Weights of a small GPT-style language model, trained from scratch on English Wikipedia: untied embeddings.
MLP neurons of a small language model. Each row is named by its layer, matrix (up: input weights) and neuron, and shows model dimensions 208-335. Each number is 200 + 30 x the weight over its row's rms, rounded and kept within 0 to 999.
Before each neuron's rows, "fires in" lists the words (lower case) most often at its 100 highest values on Wikipedia text that the model never trained on. A number after a token or word is its count.

fires in: "to" 25, "noted" 7, "despite" 7, "had" 6, "prior" 5
L2.up681,201,260,197,189,117,193,206,179,205,170,207,207,207,197,164,209,230,162,197,190,224,181,281,144,175,231,158,177,254,181,217,179,206,253,182,210,275,156,236,255,209,237,224,184,226,242,218,195,199,229,219,246,190,210,164,191,227,215,142,171,204,214,192,179,167,155,204,184,239,213,162,208,177,212,244,197,181,238,131,173,242,232,167,224,211,186,182,225,180,165,182,239,203,170,213,191,164,260,209,186,220,210,206,179,198,171,215,192,186,190,178,232,195,174,176,226,185,192,186,206,212,202,241,178,244,187,199,255

fires in: "of" 33, "more" 13, "most" 7, "other" 6
L8.up476,189,184,227,129,173,163,189,237,182,242,162,198,208,278,234,172,195,179,194,151,105,202,223,186,232,199,183,149,218,212,199,206,193,188,197,233,229,175,207,246,198,159,205,209,231,180,231,211,184,171,198,204,202,189,213,186,211,193,176,170,152,157,200,239,179,210,142,208,225,234,197,202,209,198,241,195,159,177,137,199,219,241,155,161,183,189,284,200,199,199,242,218,210,285,184,215,214,242,170,204,183,172,232,170,226,237,206,221,165,190,200,213,216,174,148,181,269,168,215,208,209,212,207,200,215,179,235,197

fires in: "to" 78, "level" 4
L2.up52,227,204,223,173,189,222,179,253,258,236,161,209,199,243,227,121,139,220,237,198,158,190,197,188,193,196,123,222,192,196,201,260,255,182,178,177,154,221,218,224,200,128,183,172,188,236,175,236,193,183,213,203,189,185,231,202,138,199,186,145,193,187,154,237,181,199,196,181,202,211,183,206,169,247,271,224,181,205,199,207,210,185,189,169,164,223,241,199,241,218,186,224,192,215,219,156,237,256,138,184,214,201,127,258,229,191,183,182,216,191,209,187,213,215,153,157,229,221,201,183,197,129,207,208,232,237,212,142

fires in: "to" 58, "would" 10, "too" 4
L8.up1072,226,237,190,203,176,187,197,240,248,188,203,248,216,159,210,250,232,197,238,191,174,264,180,206,178,202,201,133,218,202,203,206,216,214,189,209,169,219,248,263,196,146,205,209,207,243,209,191,203,197,216,195,214,193,244,162,201,207,143,187,233,174,120,187,209,192,167,219,249,210,180,166,162,228,216,183,228,227,174,179,215,179,194,168,243,185,183,230,223,121,195,295,218,209,171,158,205,205,197,196,221,238,171,198,202,243,194,174,142,165,212,222,161,149,203,224,164,245,183,183,185,117,185,271,237,199,183,203

fires in: "early" 27, "late" 18, "until" 14, "of" 8, "to" 5, "born" 4
L2.up500,223,207,192,185,190,230,169,213,179,180,162,178,217,222,194,206,232,209,195,240,226,181,239,269,220,241,213,182,256,255,178,204,146,190,252,199,231,200,189,166,146,221,233,204,209,271,210,190,181,188,210,185,219,141,174,195,232,201,211,164,152,157,218,174,190,191,203,191,208,162,220,188,174,181,223,153,211,164,194,196,182,235,199,224,227,171,198,210,187,258,217,160,183,262,221,169,207,217,235,173,176,139,177,201,212,183,167,202,177,150,190,200,175,174,219,196,166,218,149,187,206,232,204,164,238,232,212,194

fires in: "later" 12, "earlier" 10, "short" 9, "of" 9, "early" 8, "twelve" 6
L2.up276,192,179,239,167,140,263,187,160,231,211,156,217,217,222,224,193,177,203,229,197,189,200,175,208,253,171,181,200,227,254,167,147,194,160,193,197,159,240,216,218,183,207,177,191,205,176,189,228,155,186,217,158,180,192,174,191,209,151,253,174,203,204,176,212,196,175,203,239,167,213,215,180,230,217,230,202,215,204,189,213,216,244,190,179,170,212,175,244,176,192,218,214,244,229,214,220,183,265,174,190,184,209,197,184,183,140,211,235,190,137,213,228,165,143,246,144,187,247,197,244,262,194,182,286,244,201,185,209

fires in: "to" 24, "in" 17, "of" 10, "into" 8
L2.up699,209,183,210,227,206,152,160,238,234,254,155,208,240,214,217,192,205,197,177,200,156,168,204,191,216,218,230,235,192,188,195,163,168,212,244,158,238,211,208,165,209,172,178,292,210,179,142,190,200,175,186,218,229,225,159,211,128,210,229,196,231,146,196,240,146,194,240,246,174,185,204,256,192,145,185,214,194,144,171,231,202,238,225,164,161,242,196,245,189,216,200,237,204,215,200,206,142,179,220,179,204,199,211,168,196,280,236,242,200,219,230,150,117,164,217,158,245,151,230,242,235,211,190,196,221,179,165,203

fires in: "of" 33, "called" 7, "tom" 6, "just" 5, "late" 4, "to" 4
L2.up845,215,238,174,186,182,252,199,200,226,182,179,154,216,237,210,177,236,181,193,176,173,207,201,259,224,224,179,221,184,195,172,190,212,189,201,170,225,234,228,210,219,236,231,268,187,256,182,245,184,161,233,163,193,177,169,181,197,192,208,196,211,166,213,208,222,181,256,250,205,173,176,148,186,188,187,161,258,130,252,206,208,238,196,175,185,213,176,234,215,212,202,202,166,269,195,183,226,214,236,177,174,223,167,190,199,268,206,192,191,167,219,233,161,139,199,150,276,185,212,179,190,255,273,211,186,238,164,222

fires in: "of" 41, "with" 9, "from" 7
L8.up0,234,187,256,157,208,182,223,233,179,251,208,212,167,237,184,170,140,224,209,239,167,218,261,225,236,219,199,207,214,152,191,211,186,223,266,223,210,226,178,242,225,151,193,226,239,234,205,177,200,191,199,160,211,176,221,159,221,168,180,197,160,198,202,192,183,199,161,211,147,196,199,253,246,214,199,233,204,117,185,266,188,216,220,166,240,243,217,150,166,232,219,214,170,280,203,208,237,183,170,189,174,171,220,192,237,199,200,223,155,224,203,215,185,141,151,165,224,225,208,233,241,249,185,179,181,230,225,170

fires in: "by" 29, "after" 20, "before" 6, "of" 5
L2.up1134,239,220,220,192,191,188,163,169,215,229,208,211,250,138,210,201,217,197,197,240,153,235,221,271,235,260,220,188,215,185,232,202,193,204,239,205,227,232,206,168,225,130,193,192,246,178,146,240,175,225,155,153,182,247,191,154,216,219,208,230,191,220,178,229,213,178,215,224,175,179,193,192,226,174,205,229,174,190,217,265,224,211,259,119,220,209,253,145,201,197,227,253,138,253,150,194,213,184,177,180,190,176,201,136,190,245,220,210,210,165,179,185,166,197,162,229,179,219,178,184,195,222,238,241,256,185,214,201